From a checkpoint of a small transformer trained on Wikipedia: width 192, 3 heads of 64.
MLP neurons of a small language model. Each row is named by its layer, matrix (gate and up: input weights; down: output weights) and neuron, and shows model dimensions 48-143. Each number is 500 + 25 x the weight over its row's rms, rounded and kept within 0 to 999. Numbers have three digits each. A neuron's up and down rows have the sign that makes its largest values positive.
After each neuron's rows, "fires before" lists the tokens most often just after its 100 highest values on Wikipedia text that the model never trained on; "fires on" lists the tokens most often at its 100 highest values on Wikipedia text that the model never trained on.

L4.gate85:504470516496493494545453537547502511460522476522527458524475532479484499521522524509509467522529514496491496483498492561506523476472474473472502520501527512506537528522522458544474516516500451522472542516501504420475510494456491479506511524480466471519517503522487505484487483465493473519
L4.up85:518512481498519470477523469500481504492506497511508517447481503464499472525498494417524488526513529471550530486494513452506462510489539493478497501481493536474492502455467529505524492479431508494484451498479503563489496501503463479546508514505500460485542527514478514468496462530552496515
L4.down85:490464495520448473552487481458471500484519506535489524513553521509530510502505523477519488510518469500505494495434524519499505501519461511558522479472472518477494517491495476507498485505520487466481495500528476478494481464485502508487503476467521485504551472488477467506473497470444486510
fires before: " ", " P", " W", " S", " L"
fires on: " |", ";"

L5.gate289:530487510513500484538501493518462496486518491524453508475529471519485456518463471538463484481552437524514486489494474481524489473522502493450495490494507467509482493476484476516473499502487459476484496461480518534476479490514476489523506558545534513495531518462453512499501474495485531486
L5.up289:554525499540502535531500490470457513513517482503476503472493493481517520461471563514468536490487479536538487503475461498502504480523508468463507495453511516494509486520520487509512503533539463472471481496491494476450538534525528464531523465504511507481475515472478537489542488536444498464
L5.down289:502488532495477518510499448477514464455451553535518492518476474496498531550503553499497524475495519484543517523502529513524553497551525485538483466545514527495458477482504498503510507494514466460532521521535497502535513511495513519514523429480535478489505457506504519428473529457512460524
fires before: " ", " Total"
fires on: " |", ";", "ent", "ip"

L2.gate426:518503506527496518543474514527518498485467509492516498524494515456459556505519507531503506460537506472484510500526468479515471558516492473467503476494554463528495517485549514484467530526503509470537563489489516508485503470500541480509447520476498519496458495495476492459516503492470524513
L2.up426:510484485489529501505480523470533508465506472470465513498501511483503518461549485500497525506550439537468451522485482499506537504517524471459546516531491520527478462537467485502504485469518489523538557474503494540512494522456503522494468513502458499509496530492504483486535539473491521461
L2.down426:472482468518513514504476479501558512490532511499493493511494500473541496495515470487532470468532500510487513485513501448494465502531522468507551512476463512534520485495513500501519476520485544533476486502480535499488502483487515448517566509507473501513488482460492483521508492478520445495
fires before: "|", " ", "-"
fires on: " |", " |\n", ".\n"

L10.gate120:520502497490534515520474520491503536495528493472512484437457502465520483502522491512527526526491518478505488499501470506549458509553498501495531520481514466484477519466488521506513504502491515498490516484480469489565519501543488515505501523527487475466490462479446508486524483481525536497
L10.up120:487545496544523525519498459514489464487519511509506463494486472512484509544490475468439520508495477514510477517472500539498526540507486513467472502529473475511510445441529475496523515519506536466539520467459497544481497494476495470544521503529510501533519501473490542514532509487504500486
L10.down120:504501531534506533480506520477537457478522522425500504482471505475513463492484448517506517515480485493484478535504473508508517515460479467550500496476526496501465480505495481506498538516506515460545523533491473559561506530547474524480529494492546489487491489482477497486497512495507509509
fires before: "==", "The", "===", "|", "A"
fires on: ".\n\n", " |\n", "\n\n", ").\n\n", "===\n"

L10.gate97:509473510539513506469531496478518498492496503531557518466509486484564513468530502483521491507492530508512488492484511491489479517525590473474479472505533474498451498476476492516517501511523501514516451473484495480527500494507502479526509495477521467480476548487483449483511549468497518453
L10.up97:471461512511463533496553475474518508510546499487504511491507478523478510475507474489476539484517479478514474477539505519508498507510478494483526482497557498487492498472542528512489498535528461504488448494498493470477490477480477498494467519534483529478472503482504497506484507486503529492
L10.down97:544490486494525502502482462500500553479514530539508500527487485518526491527468540509451475501517555511498486493493491508524535479511535485562489501507553484459516505529466472498510486454508483523540527486475528522511542526511510453491452496506488495502519532497494517508491521496506490498
fires before: "6", "%", "0", "8", "9", "2"
fires on: "200", "201", "en", "197", "17"

L4.gate421:525521472519474485505493496554490477478479510541515500537508509470542507511495470474502493519505523520509548522460524492484504501475446500508459495491516489464497478488492471553529451481470481484499468466482535526497472499527516489497544548471512510540488530547511483494484496485536464512
L4.up421:492450512483490492515509478498449497473529477504535510522451550497515507507482508434497458557526544528536505490481532514534504542498479502505518524480509494494470527508500485523516483505528482462484458524501510535462515496477504506478517487490526514483523521490460532501488473500567489508
L4.down421:492469503498471492500481516497484506506490531540467515473522544506506484487480501481528484497517496536519511487516482541491528503497491498464527462489483495480448502522496493495517491497510476494491501488507470492491498430515482506501489518524501469497534455506475482477460536470521460463
fires before: " ", " T", " W", " D", " P", " G"
fires on: " |", ";"

L10.gate265:464490514502515504459545510487523521537498501477495504481503449487541488526515551508439473465490521488495540506498528512519513492507488472499555505514485476531515497521445496500486557505447494498510517499505476498505516462470482527497532513462493505521486526516534495471503507513493500451
L10.up265:448454522490476467502497500494508497456527522497479489517481515531525490489467553490479498507507484438492483502495541480483488529512480503531458516521490507516476510459489493465518548462496491573498466464542488484501472460470487490500498452496471491537469535493507516525538477523502520523
L10.down265:499483521515521514483497503498518527512444491516512491491474516488493477517546526477487546498464461505524473497479479501496518539513508524449507507521545506506493531479529498484540518465471518503494498465509513450539526479501499486505515451509477485487521487522464501477466515474493495453
fires before: "g", "0", "3", "1", "2", "c"
fires on: " ", "–", " Christ", " Geor", " Fran", " from"

L2.gate104:554491466453502519445492533489542440507537496535476492505500459474498524477503518517505507492492478491522490509514493466533505508470469479456544478521528470521465487534466505444461519511502510535458553466481476536555510481530504502475482519489476507477497557514478484512528505449460497510
L2.up104:487526487489512503500467492502543479519516490508495476528552467485481467556516489500490447510543483433504488487519508502479540458512513506484482521469504518494497480494480460500521501459540466520468510509487487489516521486511511501443474483464470463511469518481481487513518488500470544547
L2.down104:529517493505532523493503473576478479482476514506507488481522473476510521515458467472498492469523513531483447489471506522493500472496476504500542541507472484479491481499453500481472492508492563506535504499479538524553495468503519485548522482529501523499502491546508504505479523490512463499
fires before: " ", " $", "\""
fires on: "|", "\n"

L2.gate21:522534500457540501454556502486478531493469503432529456487479467503491490481516461493513450459490530494533510512549488471534526535527528509487478486508535456484542473482514514484521498501507562513515480522469521490508536494545469498449483530472503518515500457452506492491523514517529541481
L2.up21:517512494542457501484517511522484475493483495529500490507478487514480463492493476460500508470480536497521540461525512532510466534474523538506480483522500510448485540488502522505538520490472534465511517472453482449509486492536469478506521487518578482493500540494509490448469503461540503519
L2.down21:502539532516515484487478535498491487516470545476487476526455538480495510519469506458484498525456458454433480504515505554438487472518561492491485513469460473513513465487511525508556524511511523509500526509538464491520487477517531551526522516483479508507495519514528530498491486523505519479
fires before: "==", "The", "===", "In", "S"
fires on: ".\n\n", ";", " ==\n", "\n\n"

L9.gate209:485554505493493501527494515518528554465498527442513467476504508472506512542494505480496529503511498510475523534518478452505471496539510515474472501530528465541484494517517475493540463471523516450544483527531521500492494503476495518489544512482518567511491456522530452506494523448469498462
L9.up209:527472486533509511495502529476515524482487533480496459497458474514467531466496484573498464477487458463480464511471481564529467457509542508501523488498493507550510488477511473469535493502444501488539468501506505493491497481491465507502516477507507500491506496483527511512524515486532503519
L9.down209:480500474531443467496512524471490521468495542480541453461515492475473533530492499489491512456485495499500533520495514472505501471568500507508495520507519471518485491485497482496511501483498540503510527534487507489487488537467498528534544496492490512455479495472497486541508544475521535504
fires before: ",", " ", " he", " the"
fires on: ",", "9", "3", "5", "2"

L9.gate187:486462522480542482507491512531536457495519490482521465496465535457513527546531497460490489488550490530469510519479530518550502538462520481499518477520515494503495492490512469502464455527530502466477555530462508524488467500503511480504521526486511578492524524466463473485483465525467468509
L9.up187:487477522471529515510475535511507464472468485493492510507516494470431520542543486523498469502544521462525514518504483515513495520502480511466491504522476530556515504521474490494468478504489484571479480463484475495506513477499504499497535508548490442538515503508482501521517464494482476507
L9.down187:493515493527482469529516486500502446497446526528528520485554509542492489517524487471480489554532542464490501477500536458509523483494467442487488463522473474515462495505528484521454490461513465490484477516511529522500470502513504497529511544508525549493492485467471496509514529514549506500
fires before: " ", " —;"
fires on: ";", " —;", " |"

L6.gate320:547497516527445471475517509553479516459474503518502478498497485482540469529468486526487449501542507464478468543485505521528495475488486500470523443481540484487484484457473517518525550489477482487517492513492535480485511508543540503528524457490521466513517452516546492493514482498546505542
L6.up320:515460476516506550529487520465487518476510519533490475527462473508509516517462500503522515485530526503513502524484527526528476528476501461531521521495504509495473518520497500511523498478526549514562483489459502481499502479522510498546497459520506492519504520483490505535502476484492522502
L6.down320:508513506522535464525505486484485525486482507473516504546511518522499506483527497503482513537504500495537512486543482500533466481521486485515532515510512516428519483485521463501481501505522484478516500492543509522540496487496499453497524504478474501497517489473529479547492505510479472465
fires before: ".", ",", ".\n\n", " and"
fires on: "9", "4", "5", "2", "1", "6"

L2.gate117:533547501466517468438493514530501484480485496516508482506464458520467486524552524527516519473526502491524492497496474532487480490483499526476453484473522520488444464515473490484474523449497484528501518529476460522489487510506477510513498473495530460526481520509466499497507470479456510538
L2.up117:566487486500476504457481535518515492518509507523464494486497482510474488471542560541525529509535508473479551489490474547451487485468522503508461450530517552500459478513490512467454501459475453477528545453488498525481481467508511505527486498506526481518488535495473501498495502520493504504
L2.down117:479507511562500482498499499521527471479496494516510515501467523509491479539504501511503492501560482506503497486499527513485503501498536501515506508532496533496533527468479543480454457474478512467527482468436521527487509504540525460526512512517513488468461509480463524497454502513482487512
fires before: " ", " P"
fires on: " |"

L4.gate187:532495487546492485505477477572504489444515525544506487516502521493496524482506489524515485473577529524529473516493467462525479515513466491514498504501543502507508499520486483497497459518490483497547517473463487505485448493550509417494509509516503475506488492480476437526453496474448469500
L4.up187:473515499497490522485446479506512523476497494458502475520524457514473498532513488518501476448510492499476486489521464482520526485475468499515490496497519460514485495508529537517475513488526493528522545496473499468494510472508484534518460468517512510549509457502519497446515529483504505527
L4.down187:509519556541461552513510486504525521497502518518540482486475460504475522474541517466498530500506502501476529508518504505512500470504483496499496462540516518483486455536504502477505478513464482495482512516526507482488552531514506466482491448425494535521534480509524498463500525524452512517
fires before: " ", " F", " B"
fires on: " |"

L9.gate133:527523566513502546519514521536489467520475492487510503508471493498484559512497488516503482523535484515545484514462530490503481488489485490511505505524527545511495521514469503513431519476440511486527503506459493494506467492500485467461506488493459502502494510532448524499528436489452535503
L9.up133:527480499496469489506512510533501501483502522480472460497481478542501498511480517520528528495542463470458553489511506511482497491509503556501498482485492513531525519500501542504460493516511493468530540514506518483520507529506513520518520494427467482511492549534500484513515521464521482467
L9.down133:503512473539496530510508474489515493464525485517516525480485557509485466464460496492515476493532480521519480488491518565513503468484518492481472500495459493534513490469519513488510479494510504455475509514509536484500466502521472515503511448547546490534465494539530481493502527473497455502
fires before: " ", " Y", " E"
fires on: " |"

L2.gate429:519483497499519528480489490511545457508538492494473490472501471489511496532469487487527516481512461483500483464486498511438500490496483502517510507434494506480474509543468489521489491519480485551487496454494513513520461505476490536524524476476499467526470510509448536481509464476487507497
L2.up429:490495494486505548495500508509495478474529532487496480517495523493462545548503473503498524519550515472495508483492496485488468432484500523462539481472476492501488493457477516494499498539495508529465492498500520537562502539503519522474514497474495501455452552543524467525552508476483524504
L2.down429:486500501468507498465477513511488462479480517502511436479490486465522506517505450514502514498500479505532471488513500525495531481496475510479507540476518466477502489464492506510471533515488519498468551495484529517571503494489498482522498483487466515502510536523507526455524518497492537505
fires before: " ", "\""
fires on: "|", "\n"

L2.gate316:535517500478490484456507489523500492510482471498495426525504490504468521501493509469527504513470508491519517525508486493492516498489505524504494527501508505523467495502504476453486503516514525516539535510491517508483504480476539522515507548482528493492493509477535483488507487491526512543
L2.up316:494534520498527502476494500496522495470497490492543528491510461496537478495536485466521532499495509507503453508524463496477549508497524513465527531463473471471491463506506559471489494503491504510515548503503459475506488519546535518521489480507530457490512543507508518492529505527517500573
L2.down316:471510492541510510510525453481497459457459489481493455495526500474582506521494479491499482512504478487520497535503491537496495527506490530506551500485485489474464487501509556498513550474518536468507501512496449515495489514552498512522481504505527494496476514490474503497489521498544520505
fires before: "==", "\n\n", " The", "S"
fires on: ".\n\n", ".\"", "\"."

L8.gate257:497516477478511565496547521468491451506488490518471502484516530474484504504474519488472478501543545503482483490518510468489479511511509486495530466496504466482540448451499567484511521494475516509496508536506453440531504512504472471492534526520509497461472494486481508468472494522531530471
L8.up257:523498506525474502492493524487506504467512494537502566442502492514503522487513514524522495511543460458510503463525527475538511503501495498474502467488467477455505458486484514527475464493523486507528484499450506523495498476459509516505488490510527498475487528468479540517502485520476526475
L8.down257:508447476470468520497498536512485511487505535480500508507502536461537491444473477501521516501552499517508524495524481507493507518531485545462549475497519488495503484512548504524492510488471483468476499519499474516479442500465497534497463541487478515468526548489552490463493530494464517510
fires before: "7", "1", "0", "2", "8", "4"
fires on: "1", "3", "4", "5", "0", "2"

L9.gate375:497520499530552470499520481536490460450462469500477470502477454487514457530498506519462494521523503506504513499463492467481498554525480512548484502528533488520479524461499513494478462501474496515533521509462492503487468517532525470504522493499516475481499523497477485466520481513474469517
L9.up375:499498472477473483477495476501493450495521513552434511509482517458474549521543557505531493486526526520475538461516532519534495516462549471481497517525503508526493554503531469483460516522467484483528501484482538553503505505502478493500508530525468516509499485501464495488481496544522477524
L9.down375:490504502549503475543469469527475459427491509559531496503496531537509505518518470467494473521526525511520518511489524528487505515505488509517474489452498489469505487513509512490493479510515477497477513460490547466503442490485484518468543500531517516484499508446495494493517501512536464529
fires before: " —;", " "
fires on: " —;", " |", ";"

L2.gate121:531492463494497492497468506524517486479492484550489523545459509451493502511555485519495491518515504479455492523475495508535461508447496510529457479512532517488495490521480532518486504443480491516505536499482500529457483492528511466497534527528478455522459512503494466511497483467463505502
L2.up121:538469469449473537520494514522519466480493553519493533528539469466485515492545487549541486526501480482475481504481451546509476493505503497470505495512532513471463482518485500534481514471499481515486505490503491495479450485534499518504518525495521483515475529459502471475481504461468506503
L2.down121:478515481548482477507501477536529523487502470502496487505494524498521509511477494514508513491556502517503476468471518501505508501522479510509512487504498503530546519527496499494481479483446522490524489500439549492467498498530506424509518470519520491522481475481467509490466509475502461488
fires before: " ", " −", " R"
fires on: " |"

L4.gate486:541484474505531508499469541514533452490528511547450489522516478512489506484512511486513523513517444502492478468449473502508541493512518513486510487480498513525498477526512537489498508565523519530474503490456534523526520514531493444522507476483485481481473532449495465468539504466474505499
L4.up486:514498445494524474457476521484530447489492537563500499513515480524504488465522508507502526485537452477507476477492483500504517498515555499482487505500489523538472463545487541470521487490481530514503540457484513513526535501513518471537521470501470478482470557484494480474538516509524492484
L4.down486:529499527535522449489471502472489497475521507508509526554490464517485498460491516483442489468515510582526504490522538486515512504461494513524504530499486538528507508487497486453499449483489511456488497478499504461464500462513487497527493466528561484483520477521453494468470503537495475481
fires before: " ", " |", ";", " .", "."
fires on: " |", " ", "6", ";", "5"

L9.gate376:474456507511538486513551511500487507479477484479484514455500507506505509514551524479503511511518534491483529485503516546514468544545506506495532481496476504469557487492490514492456505517478494518504485470496482453505581501484460470517492513507472520461458512491485529476499488504448480536
L9.up376:506501481498502482449534472516543428535457516503495492486492467527515538516518457446500498506510476488539487481509510466515509497500535482486517519494514490480534518505514497472504482501474489491541548525512470517522526526509498532512497491483480498550488527499526496501511509485511537526
L9.down376:474533473495484490460541455500529471512460501508478494527487487517467473464509461493455512513512490525507521519513516537480513543470514494483487489495505482463458541503514497571507465460473544487475494514478530527466510476511503525484518528489489524536482543543523543493522477469490469505
fires before: "1", "2", "0", "3", "4", "5"
fires on: "18", "202", "201", "–", "200"

L5.gate511:500530466460485501509450501525542473443504539550516502483523546519474490502556513492499497519542477502530531523456485521452512483517541513479467495506511529521491537515453493522496501480515489486509488468450531475502460502532462493524515508528487471481463497486483448473503515468481473483
L5.up511:504558478479538527494489479507490455497462508494486528555531486536460463472520552507498512501501502525546501483502463481491532502501498515544458503478542509497472525503503480482490503527518502482490470477496497473483485509503496462545521465472487518483493509487499522514505509497503500478
L5.down511:455500496481484475493521482496489495473510458496522471481486521528526468532517511473476493474512461493496518483474505536435551523485517497491476537468504477511501518508442536498462469507539495457495477477521479477495507532513496525514510479531533496463520491476495526516485495520496530566
fires before: " ", " S", " N", " P", " R"
fires on: " |"

L9.gate295:503520482468512490511482532525502552467503469508535496503451482492456524547497495516530514517526513511472460484487485499485513504515515518509500498526505469486494470473514552455479539486504511527458502529535454461479492541492515476490504505478471502540488462518479542515491500472520518471
L9.up295:534491467489480503500456481481487528534508481507523489509477497483492497527478502510492546489476456508512462519461502519501516507526493485483476494466498492528497508480510488476567469480469513461483501444454468522483474492487515516465508518490487506532454484556491483508541541524529558491
L9.down295:492525471510490530446491473504533488499512504506526463507477485498470497462542510557527473572520536469520516472520505552474495539498481499533502485520493504483518482490447553487525529486520487501473546499510495459519453529513449530446488495511471494522471485480511510470501543489522521490
fires before: "amp", "cept", "per", "ch", "pl", "ist"
fires on: " ex", " Ex", " im", "in"

L9.gate22:483504459514510500495483547474488457535503459488488510522473459461518507515510507476474524502509510514511495495462491469544478493479501523470503499499478518498535524490541535506486497525468529525495514492465483494500493498501492495515462484512507519491463503513492504584511496468492507509
L9.up22:500526474454536512470542481490521476486510516499458500519498498513480458497499479543497462534456464510530509459498526485523463497493535509501501523520500505550495460511462484518482511492508499492513463507494495506511476477485507500530489540465539528503507523556522465490485502522531492536
L9.down22:454507497500455504517552488475525500492544514493473512497495432486501510461492516514461546496472466526536495465508519479504480543513502540455481509449474481450487507530480483470481490467503484550498474532513500495548476466535503533457507495513495501489476539478473521514479479472491554510
fires before: "ics", "ic", "m", "es", "s", "iness"
fires on: "let", " program", " class", " bus", "raph", " period"

L10.gate122:481482512519518508509517461479564483497492516444496483537459491507517522481551493502488527474511504496540525521527549491484476500548506489511514478499510530502517487455520465482466541467461507508576481496509497533510496520476419461480481494532523530511479531483487495476515494510485470530
L10.up122:457474478487465554508489502464500503526528477487478513491453490501513414510512510467489515504524498497515533486460530531490495508486482495499515545464490502537501493474527476463489484502478520497478463476485531489477535498497424441482453516512518488486488531518514531514505484490496489466
L10.down122:485511453535527520466507497521525517461514562513479494544459487479460477497586487464487522476500548514523528505507538466454489481495476544475521531531497521492546470460521487478511544492504532462525498495494509519465546492506494502475528493509498505504493480508481518504474523524505516502
fires before: "3", "4", "2", "5"
fires on: " ", "201", "200", "198"

L5.gate451:512478497493511527494477475489502449490515496488477484501541494545535471553538526523481483504498454521504519478477474513522505461489482508484499515504501508532483495453501452492480522497470455521484524466509500550487526516474491524529483525494542482485508496500520500471537493507500531474
L5.up451:523497495486505490493503479512489452517537530495462492496512509472496475492519487504543473491493459509519444456472505511525502514476510518452466502521526523519531513503515495474541486516532512490480519503485494458467521456524473479473500487515478458441515546458528496514492519483493474533
L5.down451:523516499458502526515549515510484518505516493533470542516485468489506471532510528492508541452496458514509513500477486482488536484480468508480492487480555519460465507490475476477525468526513480457505494470510478517528533517483519494553515488477508564497512458529521490465451510489510522498
fires before: " ", " |", "C"
fires on: " |", ";", " ", "2", "1", "B"

L10.gate237:494515535494455470550504504500522498499462527512518491484527544505515487531513492536463506530505485521471515484472511496516500518535496493520510460514472485540482482459524536516480470480452545471500507500497500507512477491528454479516520514528539473525514490475539481530469491483508474469
L10.up237:496464481514506481515491480470508479512514528494498512516488500484510523513460449493490491532535531504499487462482527524493516502550556475476529511530487523495505485501503530536500466460524495519495519463514450500467525493518506526484507517477517493541520533543475478506508532491448531478
L10.down237:519475476458525462516530539536520452498438500508537528509496483480470445499439494474475563460451518512498496508484482492532512522499524533493496487498456504533524496539540514519543536483514474501511510488517462522518470499484526497504464479473514517577479548542471456462474497508508502530
fires before: ".", ":", ").", "″", "°", "-"
fires on: "1", "9", "2", "==\n", "0", "8"

L4.gate339:492522467533493499514510509458494536472512482481486467515470459480501544511480508524497528483533507518488507508508492529528456458500510488496542484488538471507491509530479539491499543501535509553488503520439465458492496485529506481512482490520503451529544476502470479512489520471486534490
L4.up339:478485529519493511554473497534514451482486484514505529554525496485521508502442466502504440485470505500494541528517537483495462544497534486551472493502490501488465498494544473532513492503495480479497479474474526500484456492511489492511503473489530548528509499484473518523499494539516485540
L4.down339:530526494535471551465513465511495519494547512498502510465487490540537472543530466531506515528512497525500510477512461481504529538529536500508511479523492500467491531518498488518520481490491481458559496451503497530558525489469495453516491504477483476552480495525531459446485489520488535500
fires before: " |", ",", ":", "–", " ("
fires on: "5", "6", "0", "4", "an", "7"

L2.gate261:481495476502456500557534552523495475455513511471504447492487506500503503504478496482496531531537536513458543464479487545521491536535461475512474504474488493492506486496512498483485491493520520514459460444469520504564482475505500520479503522502464439514461489508450437498545498475474491474
L2.up261:532505472508510482498491495519505486539532513516510524546479494487529491494502470494482457473516509464562544511529520530489478508477483515551482548520456466478532503535461512492523498479506534518508501511538500487493515477508491475497508506475495483536523485552507520516465461495507508510
L2.down261:488503477520473488487521459532464507477511475491484460478558490509515461492503487528486467478504512484499543467499459498514533489494500514513461478494498486477522499520453493497464530498534503491467491473493521489520514488530460528509485480505521465499582492539473482506485503485532513511
fires before: " ", " P", " D", " A", " N", " Year"
fires on: " |", "|"

L4.gate13:497479473501467530479475510548477498474536445549472500492468544516522510531512496473531528505528490503508493505488506499485464553501505526475532485541483544485546496500477500521504507493469494515481502512451493524487511501531506437458502500469502496521478513524448509480492487480478474480
L4.up13:535513496468516470512537451519478488498508515475505500482472554526465494519501519455487503512473524485557508524505480479519511494553496509526515498472465507478505502492544489492520505512472493509535493478500479537488472523521484491545508545435504474468481486473475528512509472496473493464
L4.down13:446507505503494468534496514492442500458463488510462515476550511493516468507497486487521495484513499559531526502504544528501521465480495509515533494498505474487495530466566501526495496477502486456496499528516455433493477532496488454518491472484518473493517509497466497477520479511488468524
fires before: " ", " Total"
fires on: " |", ";", ":"

L4.gate309:490494539503543458467502496544504518469479528496508501484528527489468508476543481532526473494495510507506503505507496490489485509526504487532472504495489522489477515509490524452484488511446521464548496478465486501514478496498488492516542474478481498494476565471475491488522510480494495461
L4.up309:483521477457485552493453478497527456475513511570480514544525468530521480497490515465472481506479511478465470493499459494509505488509506466496512519502501511498521508556513504522495473476509509506492516455485526487470484491489476513496440471458476539544460483473502520484521549456515514518
L4.down309:497511504517484489463493470475480520508515475523504462549493465497512523509507525459531511522527467544507501500457526492468533487495476508555472490528488530482528494542522501509493474454487484551501485479516515458494513508497504445506533462481494513513501461465505509499496538450478472470
fires before: " ", " S", " P"
fires on: " |"

L6.gate431:531528473522463490450481506524444527481497539506501512525542501514515495500462520539461462519484502510478482489490468503502502468538523484515510487484497504551493480499497518509497554438488484544495490468458507487492497493528494507497515467529560478507521456547503497513482468501481489498
L6.up431:548498527496437497515503524487496530444470527496475437522514461475525520519469504532476507500487517484489476510506493486484509499550522552476516506452509488535514488467527522546517518530523545497523471428486484455504466479534529492511538471503504507511527496497479487460510487473512514526
L6.down431:504540502542519449503531491531453538494498510489525538518465448468472482484508481513517512526514514508502528465499486496540497520489462493532503477494471520498506505503466461477440469486488522540537500503486481503520447484476466484513501470446494480531502524479472528496492473519512484471
fires before: ",", ".", " and", ".\n\n", " as"
fires on: "9", "8", "5", "6", "4", "2"

L2.gate127:552495470513471474568514510525497504529493487492444516480452469518483500490522476497518484498494507434509514472517518500503521518538532517516492472503503463479495501541550488525529511441451523486487509504520468466481549482483462495515522523496507505533479480474491482470536495449536508521
L2.up127:489499545514498502443544490490553499496483519486511521492480529508508510532513513497474508519512498495480512469483506497477508518534512510538495519511513475502536520449501521511491465518542465478480478523512482489520553519484566500489492506494523507504482491503529464548485530514508502469
L2.down127:509480494481513492451529532485474486467494527538459511449476499528539510454513530463498513490483500494494487493503518503520518503522524494514504513488519469479544503524492519500510517498555489485491456475535484510567493540485490535501466526452513487516487532511493517445510504470537507504
fires before: "4", "0", "1", "3", "2", "9"
fires on: "201", "18", "189", "190", "196", "200"

L4.gate47:499498493485481544505496539464508477446482501517517480526479473494500525563501510544510456456519539499526505544488495493497511478507510457486502469549506491499499490507515485490512482495551475524532492529448515547528493505512516513509497490515476497552484495515493484501543518492481508530
L4.up47:500503531514470489529457492500504538563529501515509494460496511511477469489516426482532548497489470467509480459520537530485486469520531519534486485472500529517508513473501521467529495476496519504495494471546488515481525464489489487487523506530522438490479511485542504489460504479521494513
L4.down47:513511464500523480511514525508497505482488518503493494504486523533544457523480527498480478501516477488486477478508491530499481469506538514530511484448503517529483520467507517548536529464526517494462563490566553492519501538468491476475453463510483561511485499507531503483458523459470516520
fires before: ",", " |", "."
fires on: "3", "5", "4", "2", "1"

L10.gate451:540536518491483504474564482483497518520509501506486465485451494506438548557501494497531509488472482510503495520464502500486498443501540516525495506561479494491485494466472498518532519493494509489490489544488513526502514524504507527507530476490557479498579492491545516498547511497525489462
L10.up451:510496516478511505468500501507493523554492541521505517559450499492513511494495509481501507546452516500476491506455504481486455491582462504478547495498494538473472494487534484496503460468467443528466515521534463526497480514524484477492544529499502524499475514507553415515476503420511508496
L10.down451:497484458488540501492486511504458511457497496486483509470469465472531495462493492532501520490513520518457531525496498553505477482515492493497479488492511477510548457537493494479486516486486512475530512507528506465423505493489544508477487563475547520482491461476499501505501478520547480504
fires before: ",", " the", " he"
fires on: ",", " that", "9", "1", "3"